python train.py --n_layer=14 --activation="tanh_gelu" --norm_eps=1e-05 --positions="learned" --init="normal" --init_std_up=0.0222 --lr=0.000507 --schedule="cos" --doc_mask=true
MLP neurons of a small language model. Each row is named by its layer, matrix (up: input weights) and neuron, and shows model dimensions 144-239. Each number is 128 + 32 x the weight over its row's rms, rounded and kept within 0 to 255.
Before each neuron's rows, "fires on" lists the tokens most often at its 100 highest values on Wikipedia text that the model never trained on. A number after a token or word is its count.

fires on: "ed" 24, "ence" 13, ":" 8, " not" 7, "ing" 4
L3.up1262 [138 104 130 192 102 156 148 188 108 135 153 161 122 186 142 119  95 137 171  93  91 181 152 191 203 126 131 146 104 125  71 165 158 199  82 121 166 154 122 127 159 142 154 176 138 164 159 175 129 174 161 161  94  86  88 141 174 117 160 149 152 131 131 157 138  82 156 138 142 145 192 153 119 164 138 170 104 154 189 166 184 116 119 126 117 116 157 145 128 152 108 154 118 168 120 151]

fires on: "s" 31, "y" 23, "ies" 8, "ities" 4, "ment" 4
L3.up264 [160  88 136 202 137 130  69  78 116 171  72  85 107  76  99 139 133 122 141 206 109 110 138  61 141 115 141 119 129 123 151  95  98 133  98 179 121  82 149 161 136 103 166 134 100  85 116  92  80 140 126  97  95 114 185 162  95 181 140 145  26 138  63 153 135 151 117 102 115  97 110  88 113 120 135 120 135 153 184 160  64 134 147 125 131 156 106 147 124 111  98  64  94 158 115  88]

fires on: " " 44, "s" 18, ")" 9, " |" 4
L5.up43 [153 163 104 163 133 155 154 112 180 106 124 116 109  99 118 142 131 106 128 143 115 125 156 116  98 134 145 170 115 165 128 168  87  69 163 116 131 137  97 139 150 147 100 145 141 108 174 139 107 156  83 139 130  81  75  50 109  73  90 173 147 193  88 106  86 121  93 100 104 145 159 147  53 105 209 137  98 124 145 133 152 135  93 148  62  80 178 136  95 136 128 166  98 123 136 178]

fires on: " |" 36, " \"" 11, "s" 4, "w" 4, "ic" 4
L8.up780 [104 172 134 151 172 138 165 113  75 178 133 134 160 185 124 131 143 145 120 149 110 114 149 134 161 145  94 132 195 127 117  97 154 174 194 106 130 156  79  70 141 104  94 100 155  53  95 152  89 182 166 184  93 149 107  76  58 138 176 182 134 121 102 146 105  97  85 176  93 149 153 179 149 126 150 104 128 131 126  96 132 130 109 115  94 144 126  85 123 105 105 140 118 148  92  86]

fires on: "s" 38, "e" 14, "on" 7, "ed" 5
L5.up583 [103 103  63 118 139 130 155  98  79 173  94 134 134 134 110  76 129  92  98  95 134 132 108 113  97 149 152  72  71 122 126 145  73  87 144 120 132 138 141 114 115 134 118 133  70 133  93 149 153 141 106 179 113  59 149 121 127  86  75  92 109 125 124  90 102 105  55 161  57 132 171  98 110  98  90  68  85  94  81 139 105 152 127 144  91 139  99 107 109  91  51  47 160 154 123 132]

fires on: "ed" 14, "ti" 13, "===" 11, "s" 7, "d" 6, "====" 6
L3.up1357 [157  98  99  96 100 153 170 124 151 119 137 161  56 131  69 101 158 195 106 185  88 106 109 149 147 109 105 127 180 112 100 121 158 148 147 110  81 123 185  82 156 105  84 109 138 155 170 135 162 135 120  89 111  82 191 148 136 116 113 143 136 106 145 176 185 189 109 157 131 113 125 121 188 177 133 141 147 139 125 111 197 130 142 175  79 111 161 104  97 160 165 194 147  85 102 186]

fires on: "s" 56, " " 10, "es" 4
L8.up354 [122 162 113 161 144 135  78 169 202  72 122  86 136  83 154 118 133 156 146 131  93 116 140 142 154 184 151 160 143 163 214 123 150 121  95  94 122 120  76 120 128  85 138 156 146 156 228 149 104 118 106 157 117 130  41  67 170 139  95 136  78 138  65 112 164  65 157 151 154 142 108 179  38 156 189 102 140 166 170 172 109 166 131 152 112 139 144  69 117 101  78 151 105 112 154 116]

fires on: " ca" 25, "s" 23, "y" 7, "'" 7, " tri" 5
L7.up507 [146 113 110 189 171 143 180 160 113 151 164 142 153 153 162 142 130 148 139 104 166 162 123 138 161 144 142 140 155 179 180 127 156 213 132 126 155 166 154 154 198 146 157 135 146 138 143 171 133 150 159 143 143 129 167 104 126 138 156 148 144 189 111 154 168 169 175 166 101 164 204 115 152 188 164 152 153 174 176 135 158 154 119 169 116 190 159 126 145 146 134 178 182 155 185 117]

fires on: "ly" 35, "st" 7, "at" 5, "s" 5, "ed" 4, "ce" 4
L7.up769 [141  84 156 188 105 123 142  95 149 177 120 131 130 114 146 109  93 148 108  97 143 185 149 124 152 130 151  85  77 129 137 155 160 101 133 140 161 159 100 103  95 187 161 152  83 183 138 190  93 150 182 194 132 116 183 151 179 157  46  95 118 169 128 121 145  74 112 117 155 117 150 126 182  93 130 165 184  99  91 179 165 110 169 142 153 132 105 189 139 121 153 168 114 125 116 101]

fires on: "s" 22, " film" 16, "ed" 15, "tic" 13, "y" 4, "d" 4
L3.up807 [120  41 128 154  85 139 109 100 156 162 147 112  85 128 153 167 116 154 105  99 126 157 194 163 149 142 117 175 134 143 141 128 124  57  68 143 151 140 183 112  79 116 150  99 134 133 121 170 135 129 101 108  84  97 139  58  61 167 132  66 129 176  55 153 166 164 122 127 165 141 148 155 120 135  87  71 125 128 131  93 128 128  98 125  74 149 156 132  85 117 129 141 206 168 134 159]

fires on: " se" 54, "o" 16, "|---|---|" 15, "as" 6
L3.up475 [ 94 166 173 133 154 194  74 133 202 197 126 129 119  85  89 107  72 152 137 101 170 137 120  84 160 126  99 117 131 123 123 143 146  84  65 101 158 150  96  89 140 139 129 126 148 118 135 122 187 128 128 123 108  83 119 122 172 113 102 104 121 113  83 136 114 108 192 124 144 165  63 148 121 151 139 141 145 138 128  91 153  86 127 103 156 123 120 166 132 120 152 110 115 121 172 170]

fires on: "th" 16, "y" 12, " on" 10, " before" 8, "ly" 7
L7.up1 [ 79  82 122 159 108 127 130 153 120 143 131 131  89  71 134 141 132 180 123  71 127 130 153 115 154 129 154 132  79 120  45  98 111  97 181  67 112 116 107 128  92  71 174 116  87 109 121 121 115 154 124 114 128  63 136 138 116 126 130 107 136 122  93 146 124  75 119  93 201  89  49 124 178 123 101 113 135 121 111 112 100 107 162 105 120 162 107  90  97 133 121 154 134 135 150 119]

fires on: "s" 22, "son" 14, ")" 7, " century" 7, "ter" 6, " in" 6
L3.up1252 [ 73  82 138 186  47 122 109 110 156 132  95 156  91 146 140 163 126 126  59 153  93 160 207 167 131 198 110 115 111 109  81 146 126 114 152 239 105 123 122  73 152 142 145 134 138 208 114 137 113 128 174  72 110 127  98 132 116  71 118 142 141 197 105 143 127  98 120 104 128 151  96 132 172 133 137 140 139 178  88 107 149 134  98 118 107 155 121 133 177 191 101  80 143 122 115 122]

fires on: "-" 38, "ing" 28, "ed" 9, "\n" 7
L3.up1341 [ 71 138 140  42 147 160 110 109 136 168 114 100 133 102 175 105 113 169  98 132 125  93 141  90 115 132 157 133 137  87 113 127 189  74 166 145 119 200 134 117 157 175 182 131  40  78 131 177 162 120 193  62  93 107  56 136 111 187 175 152  90 118 103 102 175 129 158 189 142 153 102 108 142 103 187 151  82 102 162 128 162  92 156 154 136 143 100 129 101 185 186  90 131  95 126 124]

fires on: " first" 42, ":" 8, "th" 7, " final" 6, " only" 5, "est" 5
L7.up130 [123 171 115 105 157 184 135 125 140  97 207 199 169 149 130 197 147 140 113 165 158 145 131 131 143 149 116 159 176 140  88 121 116 145 114 154 127 113 159 126 178 135 123 148 145 152 167 189 174 113  95 146 163 187 134 171  86 162 107 131 108 106 168 133 167 150 142 143 173 111 127 106 107 189 183 155 185 178 121 188 110 147 174 182 134 169 165 113 140 139 153  98 159 164 152 161]

fires on: "s" 24, " who" 8, " Com" 5, "P" 5, "oc" 5, "ations" 4
L8.up167 [104 198 145 111 131 132 144 113 138 189 120 109 139 133 136 195 142 138 179  94 138  84 144 154 113 122 171 159  78 163 138 164 133 152 187 115 127 185 162 148 139 150 165 164 168 137  80 124 117 145 119 134 147 183 123 116 202 155 151  88 184 118 162 154  92 110  96 164 123 152 168 180 156 147 170 151 157 171 171 134 218 116 188 137 108 173 108 165 131 153 112 145 125 129  54 143]

fires on: " to" 14, "|" 12, "ed" 9, "n" 6, "ing" 5, "ft" 5
L5.up838 [136 173 124 135 163 151 135 160  90 178 182 191 137 102 175 124 117 146 136  86 139 110 164 155 144 174 161  88 107 163 120 156 159 134 121  53 115 124 177 125 166 132 138 157 126 154 128 149 175 170 160 140 139 119 195 154 132 161 121 177 139 103 101 146 184 132 212 134 156 159  98 133 105 104 186 169 156 163 139  88 167 162 168 142  92 129 158 100 179 143 109  84 155  90 165 129]

fires on: " can" 24, "y" 10, "ial" 9, "an" 9, "s" 5
L3.up585 [157 109 109 126 118 151  91 128 152 112 135 157 126 115 131  96  88 132 146 176 173 134 157 146 176 151 110 133 190 130 142 191 150 118  99 124  92  85 137  97 100  96 145 123 165 196 144 128 160 136 132 130 180 175 147 134 188  49 143 187 131 120 147 180 126 142 150 179 141 123 113 178 156 137 141 172 131 111 121 134 144 128 194 143 126  55 155 152 116 118 178 217 116 131 155  73]

fires on: "s" 19, " out" 13, " in" 10, " m" 10, "ain" 7, "all" 5
L3.up594 [ 95  78 143 118 179 130 125  90 186 171 151 128  88 119 184  97 103 150 134  98 167  88 122 120 111 187 203 110 149 129  85 148 169 133 150 148 170 109  97 135 100 136  91 211 126  94 108  89  91 175 111 121  92  60 108 157 101 160 147 118 140 178 125 168 130 173  96 113 135  78 134 108 134 196 167  71 151 110 159 118 110 153 112 128 152 145 187  90 114 192  76 112  87 101  71 150]

fires on: " 19" 16, "a" 12, "o" 10, "as" 9, "up" 4, "ff" 4
L7.up1088 [164 128  76 130 142 141 194 132 117 176 139 170 119 142 172 141 119 125 123 162  98 146 161 104 178 131 127 150 137 162 155 137 174 138 169 144 143 174  89 163 134 150 119 132  86 128 144  87 146 173 144 204 130 127 225 132 181 116 139 134 128 188  86 136 161 120 184 159 184 173 121 160 123 190 104 104 159 191 157 117  94 122 129 153 191 138 171 160 129 154 110 150 117 151 108 127]

fires on: "==" 20, " ==" 14, "Personal" 7, "|" 7, "25" 4, "===" 4
L5.up385 [123 110 105 107 102 109 105 135 128 119 125 132 141  86 140 131 161  99  87 147 129 140 170 103 169 136 132  79  92 174 182 158 145 146 165 148  88 136 147  81  75 141 158 132  98 121 130 118 109 176 146 144 112 113 131 136 146 195 133 145 201  55  82 134 104 101  77 169 114 159 189 110 146  99  91 146 114 120 146 164  99 196 120 110 174  92 128 100  98 152 144 116 108 114 111 123]

fires on: " was" 32, " (" 26, "s" 7, "ward" 5
L8.up1479 [101 158 123 183 114 169 164 158  90 115  93 103 164 226 150 137 139 104 162 105 135 123 142 149 124 127 117 146 100 146 167 108 139 102 101  82 139 150  91  68 173 142 174 130 100 109 139 183 114 216 165 117 129 165 166 107 101 162 154 112 127 135  72 113 111 125 109 177 108 108 149 123 123  97 126 136 100  69 153 100 186 171 113  97  93 127 128  83  86 139 121  89 132 124  96  89]

fires on: "ed" 19, " a" 14, "s" 8, " life" 7, "′" 5, "en" 5
L7.up107 [106 153  84 153 183 100 116 118 107 135 117 123 123 144 192 133 104  96 202 145 172  95 172 105 123  88 132 138 104 184  87 147 109 152  70 131 121 137 126 156 154 117 137 166 114 119 164 138  93 140 132 131  98 105 218 119 156 157 150 122 105 143 101  93 148 131 171  85 161 160 161 193 168 100 165 117 190 201 143 109  42 118 154  94 117 176 110 121  77 111  88  88  81  99 114 160]

fires on: "\n" 23, "," 18, ")" 11, " |" 5
L8.up295 [162 130 106 104 114 117 169 101 160 108 147  95  63  67  95 137 122 125  81 172 122 110  94  70 133 117 133 139  92 133 107 115 169 115 121 138 161 167  82 152 122 150 133 139  82  84 100 116  52 145 150 149 153 109  93  78  79 150 117 123 119 156  97 100 105 128 124 113 118 142 183  91 137  58 153 137 131 138 150 126  74 120  95 103 118  91 139 123 144 139 151 108 104 137 133 117]

fires on: "s" 42, "an" 16, "e" 6, "in" 6, "ers" 6, "on" 5
L3.up892 [191 159 232 145 113 189  99 137 123 146  98 180 116  63 205 124 138 128 126 183 126 101 148 139 163 119 154  99 120 180 147 108 168 149 144 117 112 152 169  92 148 124 111 125 111 139 131  84 104 104 135  68  98 111 132 137  78 167 139 114  91 116  90 172 126 178  88 128 136 126 115 118 172 122 176 166 108 106 172 154 102 143 127 123  86 182  82 137 114 160  99 107 146  78 110 136]

fires on: " the" 27, " in" 13, " by" 12, " co" 10, " its" 9
L7.up1511 [134 152 158  78 185 200 144  73 124 164 198 161 168 140  86 198  86 182 119 134 164 108 114  99 136 132 177 112  73 129 133 182 193 182 135  84  85 138 136 134 129  79  93  91 129  99 143 120 165 137 101 143 164 103 110  92  88 139 129 164 151 109 128 114 127 148 189 139 122 142 139  90 136 137 166 131 117  45 143  98 122 128 165 107 158 151 129 183 112 210 144 111 106 128 141 166]

fires on: "d" 17, "-" 14, "n" 9, "ic" 6, "s" 6, "t" 5
L5.up762 [109 143 146 161  43 197 142 162  97 118 167 100 139 178 178 158 172 111  86 186 144 114 103 128 107 163 111 157 218  89 214  96 168 157 112 172 105 140 110 151 149  93 166  70 152  88 114 165 116 154 118 148 122 158 103 109 116 116 112 147  75 115 126  92 110 113 107 164 133 121 191 134 138 164 145 154 130  89 109 103 143 153 102 101 198 190 202 137  99 165  98 139 135 142 137 113]

fires on: "s" 37, "tic" 7, "at" 5, "a" 4, "on" 4
L7.up1422 [152 148 140 229 151  83 155 161 142 188 128 155 141 142 174 142 124 192  66  65 142 140 147  97 132 142 145 117  90 157 116  75 150 115  69 108 148 180 117  61  80 126 147 130  92 161 130 135 148 149 131 179 104  90 136 141 115 174  87 117 163 155 111 125 138 124  86 146  81 127  84 131 143  85 157 142 150 102 138 160 167 154 123 163 151 133 147 137 134 130 146 172 141 160  70 124]

fires on: "s" 37, "ed" 27, " that" 9, " announced" 5, "d" 4, " 2020" 4
L3.up1385 [ 83 105 142  84  73 159  95 120 148 115 111 175 125 135 102 124 106 136  86 128 144 103 191 137 146 163 141 153 125 135 121 168 107  76 137 119 126 134 141 104 115 145  89 146  83 157 115 132 108 121 188 136 128 134 105 144  74 150 117 160 108 191  62 134 133 118 125  94 120 201 157 162 116 134 155 132 117 146 191  72  79 131 172 165  92 164 147  53  50 152 122 123 159 119 157 187]

fires on: "s" 31, "0" 13, "y" 9, "port" 5, "==" 4
L5.up688 [141  72 132 162 124  87  69 162 120 127  69 100 110 119  99 112 136 168  83 112 130 153 143 105 112 159 102  77 154 145 157 119 195 130 113  62 103 118 113  79  47  93  98 118  73 147 151 129  91 131 150  72 103  73 122 132 136 131 110 155 160 100  86 128  84 170  77 139 145 170  37  69 133  99 137 147  83  86 138 115 101 119  61  78 182  56  82  63  77 116 134  84  83  84 150 137]

fires on: " on" 27, " of" 9, "e" 6, "a" 5, "th" 4
L7.up1259 [126 126 132 154 143 163 140 151 183 108 160 142 103 130 104 108 172 164 114  87 126 142 204  80 176 140 164 152 129 162  77 180 159 117 184 106 110 138 101  98  67 102 158 160 142 178 152 122 173 172 114 127  98  74 122 129 125 199 134 121 147 153 141 189 106 117  99 129 134  83  50 105 110 123 156 102  99 119 137 152 125 136 193 166 216 133 164 139 144 104 135 169 161 173  88 157]

fires on: "s" 29, "lo" 9, "k" 6, "ed" 6, "e" 5, "T" 5
L7.up601 [109 122  95 140  88 121  78 143 103 139 143 138 138 159 133 177 105 139 126 181  87  78 172  93  86 122 122 148 142 142 142 121  82  92  91 129 120 121  88 132 118 165 166 165 151 117 140 124 118 157 125 100  83 119 201  84 153  97  96 100  40 163 151  86 162 111 126  94 165 168  93 139 195 143 101  99 140  85 147  44 130 131 125 125 115 135 116  98  83 129  88 117  83 115 126  37]

fires on: " and" 38, "." 22, "-" 13, ":" 8, " /" 5, ";" 4
L5.up1446 [190 168 112 145 138  77  77 180 106 169 136 169  66 139 133 172 174 178 124 120  99 117 138  99 162 178 130 105 164 127 160 116 160 157 117 144 163 133 130 146 165 135 121 110 115 117 163  96 167 151 199  65  78 108 105 109  58 137 144 160 151 141 109 113  71 131 125 155 114 194 141 105  88 148 152 162 131 148 158 104 110  75  85  44 166 121 122 162 198 113 165  76 141  89 109 154]

fires on: "a" 45, "les" 7, "o" 7, "." 7, "y" 6
L7.up189 [180 136 116 121 153 135 166 173 118 165 131 170 131 131 172 148 132 149 115 129 159 146 146  95 149 137 173 164 172 148 107 113 167 134 156  97 151 145 151 135 134 130 139 104 167 185 161 119 156 163 101 212 135 152 153 182 115 146 183 144 146 171  89 146 137 182 126 159 150 139 122 165 154 179 128 126 166 184 137 142 105  99 133 162 156 129 135 133 161 164 135 141 137 171 145 162]

fires on: "s" 58, "un" 6, "e" 4, "re" 4
L7.up1503 [117 130 100 202  93 113 165 152 100 157 126 164 160 153 125 201 114 166 115 116 161 193 105 147 127 161 162 148  88 148 143 123 119 185  95 125 159 126 138 103 187 165 176 105 140  89 170 187 122 145 158 184 160 112 185 152 170 151  57 115 123 116 100 100 184 185 148 154 161 169 115 112 196 116 132 116 142 160 129 137 140 131 146 115  92 145 141 110 143 144 129 148 159 158 164 127]

fires on: " " 24, "," 17, "s" 6, " in" 5, "ed" 4, "or" 4
L7.up1079 [ 94 122 151 180  73 143  93  77 195 101 136 135 140 105 168  90 176 102  86 130 126 113 127 123 132 122 163  96 124 135 110 171 124 135 189 123  97 136 119 104 158 113 106 209 191 127  91 104  88 188 126 102 156 105 136 122 108 115 102 129 101 103 133 194 161  93 116  78 126  68 151  96 136 160 114  90 148 109 149 193 107 164 106 131 101  69 128 103 121 152  35 136 135 129 117 113]

fires on: "s" 43, " to" 14, "y" 14, "ers" 8, " children" 5
L5.up1421 [163  94 150 169 127 142  93 122 146 148  89 154  86  82 138 171 129 138  61 141 152  36 143 118 152 149 127  80  91 192 141 136 109 129 111 156 130  86 148 100 127  44 141 185  58 135 110 140 100 175 134  85  28 143 149 173 101 143 131 122 158 115 127 167 132 197  64 144 144  79 101 177 164 107 157 148 118 124 120 127  71 120  87 113 158 169 105 116  93 122 163 117 116 156 163 106]

fires on: " (" 26, "s" 14, " \"" 7, " was" 7, "or" 7, "n" 4
L8.up1513 [155 130 119 149 100 182 115 152 116 164 101 106 167 145 173 232 176  99 107 193 115 195  89 122 145 147 102 162 106 129 131 123 159 127  97  93 111 111 144  62 159  94 145 114 144  78 185 126 109 164 167 153 119 152 140  84  80 134  98 142 106 107 120 141 118 131  89 178 165 165 132 182 125  98 145 120 181 114 197  76 111 211 104 143 133  83 123  89 133 142  95 128 106 146 134 115]

fires on: " |" 43, ";" 26, "\n" 5, " and" 5, "and" 4
L3.up1503 [152 147 140  80 163 102  62 168 150 148 180 125 111 118  79 118  95 133 142 105 107 177 175  68 111 147 110  70 133 143 210 104 172 150  99  69 181 129 106 124 148 124 105 151 146 148 127 147 112 112 208 140 117  88 124 149  68 157 151 145 157 123 101 122 115 132 106 184 162 161 122 117 178  97 130 145 170 107 153 123 113 139 126  49 158 122 106 133 111  89 128 123 171 102 157 161]

fires on: "\n" 25, "\"" 21, "s" 14, "ft" 9, "ing" 6, "r" 6
L3.up1272 [ 96 129 106 117 192 130 146 119 128 170 137 123 142 147 111 106 118 122  91 131  42  95 132 102 139 141 119 161 112 163 133  78 106 107 173 116 164 154 157 143 149 156 172 117 121 104 130 107 133 100 118 110 138  48 109 135 163 119 114 151 146 119  95 117 184 157 147 140 119 136  74 146 184 127 165 143 155 133 120  67 166 150  79 138 115 124 153 178 138 177 163 117 128 129 165 221]

fires on: "'" 38, "s" 8, "et" 7, "le" 5, "li" 4, "tor" 4
L5.up506 [167 125 183 111 125  93 118 117 186 134 192 139 130 146 148 128 162 148 147 161 126 141 142 136 137 144 121 138 187 162 130 161 171 140  98 118 144 109 165 148 138 124 125 122 141 190 162 129 173 138 167 127 167 121 169 122 115 170 188 116 148 158 141 169  94 206 196 109 114 149 164 160 119 173 143 155 154 163 159 149 124 123 118 152 125 153 138 145 170 159 142 146 147 141 159 139]

fires on: "s" 24, "on" 10, "p" 6, "amp" 5, "d" 5, " 19" 5
L7.up256 [163 113 127 164 102 132 136 153 168 234 152 191 103 139 115 105 121 177  56 123 108  93 149 122 170 181 152 169 128 123 146 113 128 112  69 112 143 131 124  59 116 113 160  77  82 169 108  98 163 173 114 126 117 102  79 152  72 121 179 155 127 110  88 149 122 130  89  98  89 123 137 133  96  79 126 122 114 109 133 144  91 147  79 133 148 178  82 104 123 129 110  95 131 130  94 137]

fires on: " of" 16, "t" 10, "n" 10, " in" 6, " located" 5, "der" 5
L7.up1500 [137 141 147 125 152 113 247 135 137 106 151 140  46 131 165  82 147 132  82 148 101 126 157 113 147 137 138 111 135 131  41 153 180 146 128 126 162 135 101  65 125 113 105 179 144 143 113 146 151 113 155  86 166 119 153  87 186 145 170 151 165 122 103 126  74 115  99 144 109 118 145 114 122 143 173 150 211 108 123 148 162 142  92 132 103 191 117  79  91 181 153 108 175 110 115 121]

fires on: "=" 23, "or" 23, " came" 10, "les" 7, "±" 7, "ra" 7
L5.up942 [135 162 161 168 153 118 150 168 149 162 120 125 151 145 172 141 162 120 134 133 162 125 146 144 148 137 131 158 145 192 190 148 168 158 165 180 136 142 130 208 156 156 117 141 127 151 141 141 129 156 144 162 155 134 145 143 147 201 170 131 173 167 124 114 157 138 121 192 131 161 188 149 176 108 143 146 163 149 125 186 159 168 114 141 151 176 154 148 148 144 125 154 150 142 133 162]

fires on: "---|---|---|---|" 20, " a" 19, " was" 14, "h" 7, "ver" 5, "s" 4
L8.up920 [ 76 140 153 188 153 182 124  83 132 128  69 137 121 166 160 103 101 129  61 115 123 176 138 138 140 131  69 128 132 128 144 131 171 136 138 126 128 120  57 123 154 118 138 106  67 104 114 168  58 135 167 135 110 171 121  90  78 154 118 107 132 143  94 143 103 141  83 232 153 136 110 161  89  86 115  72  89  85 160  79 154 119 129 119 107  85 120  51  96 139 151 116 116 188 101 104]

fires on: " came" 13, " ==" 13, "=" 13, "==" 10, "s" 7, "===" 7
L5.up532 [124  80 190 159 143  55 124 185 129 183  89  90 146 120 160 176 123 128  97 115 149 145 155  96 109 108 123 100 115 190 158 127 160 154 137 140 116 102 100 107 106 169 110 161  75 133 148 121 110 153 121 128 125 102 106 140 158 149 126 134 177  85 111 120 156 136 123 152 139 167 151 115 142 114 134 159 153 161 130 124 100 120 133 133 161 118 101  60 101 126 119 112  94 163 116 163]

fires on: "re" 17, " to" 17, "s" 10, "ing" 7, "way" 7, "ed" 6
L3.up862 [145 140 116 141 128 168 135 186 127 110 110 167  90 155  82 114  79 178 127 176 112 138 116 195 145 133 149 118 152 127 159 168 148 159  73  90 121 134 139 113 135 114 104 171 123 142 154 168 149  96 167 133 158  78  94 115 163  88 141 109 126 120 137 188 185  76 105  96 123 127 145 175 144 135 132 172 149 130 178 135 189 100 148 152 135 102 194  85 115 144 128 219 110 106 192 169]

fires on: " O" 38, " (" 10, "s" 8, "m" 4, "an" 4
L7.up720 [180 169 103 172 133 153 135 140 168 201 135 138 103 151 138 211 150 112 129 166 104  69 166 105 152 132  83 155 141 107 211 135 145 123 157 143 120 172 135 145 150 135 134  81 100 133 128 101 160 126 143 168 128 117 170 100 191 164 163 122 101 128 151 140 134 111  98 198 147 199 167 154 145 118  99 149 157  78 144 102 173 142  90 170 122 139 140 122 136 133  91 117  99 182 128  93]

fires on: "s" 58, "," 10, " in" 4
L3.up1436 [ 88 108 148 198 151 154 143 137 204 177 129 115 186  89 143  92 164 140  22 112 125  97 147 199 163 122 107  52 151 123  69 145 100 153 157 148 167 152 143 112 152 119  79 168 133 178 123 111  46 118  97 126 102 119 104 138 111 206 163 125 110 133 112 154 144 172  99 134 192  45 116 169  82  93 181 117 135 158 142 103 173 173 145 118 171 118 185 122 138 158 113 133 119  61 110 118]

fires on: "s" 32, " who" 9, "ance" 5, " also" 5
L8.up350 [ 97 150 136 140 148 146 122 106 184 143 162 117 125 149 178 229 116 106 142 176 123 172 166 134 151 154 118 116 104 190 170 158 143 164 128 135 152 146  88 136 170 123 171 177 133 113 156 157 115 141 143 150 134 193 126 138 157 194 107  88 142 133  86 218 108 117 143 211 151 150 166 168 169 140 169 130 136 129 152 103 147 123 173 151 121 123 136 136 143 159 136 172 116 167  75 180]

fires on: "s" 33, " its" 27, " the" 20, " of" 5
L5.up258 [170 101 142  88 163 134 112 110 121 165 153 125 131 102 113  97  77 138 105 150 144 113 150  99 183 109 151  88  83  87 132 170 129 106 104 145 107 204 161 121 112 113 116 154 152 155 227 128 155 152 138 133 146 103 105 144 111 116 103 197 166 128 152 104 138 104 163 176 168 141 166 106 131 135 191 200 120  86 150  79 142 104 117  97 108 141 169 160 150  94 182 121  78  97 115 194]

fires on: "ed" 25, "point" 14, " to" 10, "ate" 5
L5.up881 [121 148 159 140 149 133 117 160 147 171 185 148 149 129 145 153 155 126 139 131 153 137 146 125 121 153  99 161 149 154 184 157 147 174 162 119 162 126 143 208 204 161 144 141 134 105 140 157 128 175 172 165 142 172 183 141 147 155 135 157 129 176 110 156 168 204 183 176 171 140 160 100 143 123 158 172 156 149  99 147 114 166 111 116 186 173 185 138 155 170 114 122 139 133 151 113]

fires on: " for" 29, ":" 10, "\n" 8, " first" 7, " di" 4
L7.up779 [124 144 123 149 158 176 105 129 191 106 197 205 160 159 158 164 141 117 143 207 205 138 132 159 197 137 147 185 176 128 129 150 102 184 138 171 139 131 165 127 168 132 165 190 128 136 173 150 122 119 158 115 124 178 138 187 157 169 148 155 141 105 144 130 126 175 187 126 126 160 150 138 128 150 172 158 150 163 130 191 123 138 160 165 135 176 162 160 119 155 153 118 160 119 136 136]

fires on: "ed" 18, "an" 17, "te" 16, "ing" 5, "ate" 5, "d" 5
L5.up837 [133 128 117 144 169 167 143 142 140 189 186 187 139 101 145 137 154 140 155 121 157 135 181 159 153 165 153 157 148 153 127 133 120 168 129  81 156 148 156 156 217 182 172 159 132 136 150 150 182 174 181 145 157 155 184 158 155 106 128 153 108 140 153 161 182 168 227 144 126 171 101 138 133 109 142 169 163 161 123 142 148 134 128 119  95 156 167 161 155 156 116 107 145 141 156 143]

fires on: "s" 32, "on" 8, "d" 7, "ic" 6, " season" 4, "an" 4
L7.up1035 [170 151 143 170 164  47 123 153 129 182  82 131 118  97 126  90 130 140  72  70  96 129 123 116  96 161 142 127  86 143 109  91 159 171  67 102 121 122 132  62 166  84 112  67  53 130 107  91 149 123  96 130 136 108 118 117  55 148 126 169 150  80  71 147 120 113  37 117  77 164 162 121  61 102 127 155 112 115 136 154 125 141  96  82 126 118 106  91 122 153 122 114  92  71 108 153]

fires on: "==" 24, "p" 13, " ==" 9, "ed" 7, "y" 6
L5.up153 [130 123 174 106  76  90  71 141 154 166 132  92 115  63 133 141 134  81  45  93 139 115 155 116  98 125 126 103 146 136 136 146 156 143 117 122 103  75 134 144  94 178 130 112 110 104 117 182  85 133 131  98 110 155 152 154 164 133 120 152 128  79 109 139 132 185 120 137  92 142 127  93 184 132 101 174 124 162  68 153 149 119  76 106 151 131 105 112 123 109 119 136  93 102 127  95]

fires on: "s" 23, "pe" 9, "e" 6, " part" 6, "ro" 4, "on" 4
L5.up749 [108  68  95 108 135 136 196  77 136 166 151 127 147 152  84 105 120 109 137  72 130 131 131 156 100 149 138 151  72 118 112  81  48 131 127 117 121 101 137 121  76 124 140  99 120 106 122 142 179 136 124 140  83 107 146 130 126  76 115  97 126 128 101  87  78  91 137 140 152 105 189  77  70 141  92 106 107 110 116 134 109 131 110 141  99 103 102 143  89  99 136 113 142 151 107 116]

fires on: " as" 19, "/" 18, "s" 8, ":" 5, " As" 5, "e" 4
L5.up907 [ 98 120 126 129 187 119 165 186 129 169 217 112 171 142 208 161 158 106 150 160 159 131 130 129 147 180  96 193 148 170 200  84 163 168 103 137 116 126 134 188 229 139 176 120 137 123 151 163 108 181 161 159 155 129 157 147 130 112 149 121 131 135 126 108 144 165 199 124 172 128 173 122 136  85 151 163 197 157 124 152 102 135 132 138  97 135 183 136 157 197 109 141 161 148 164 139]

fires on: " inter" 24, "y" 13, "on" 7, "ion" 6, "ter" 5, "s" 5
L5.up1318 [154 110 149 133 102 148 146 129 139  86 128 144 112 161 127 176 162 176 123 166 177 161 160 118 167 153  97 194 205  96 185 141 110 196 114 153 136 132 124 144 138 128 161  52 169 127 181 146 129 139 112 119 149 159  91 119 179 137 157 172 155 133 129 159  79 183 198 161 129 138 101 122 155 177 127 126 154 116 178 113 121 143 101 124 193 157 152 147  78 153 157 138  54 135 186 125]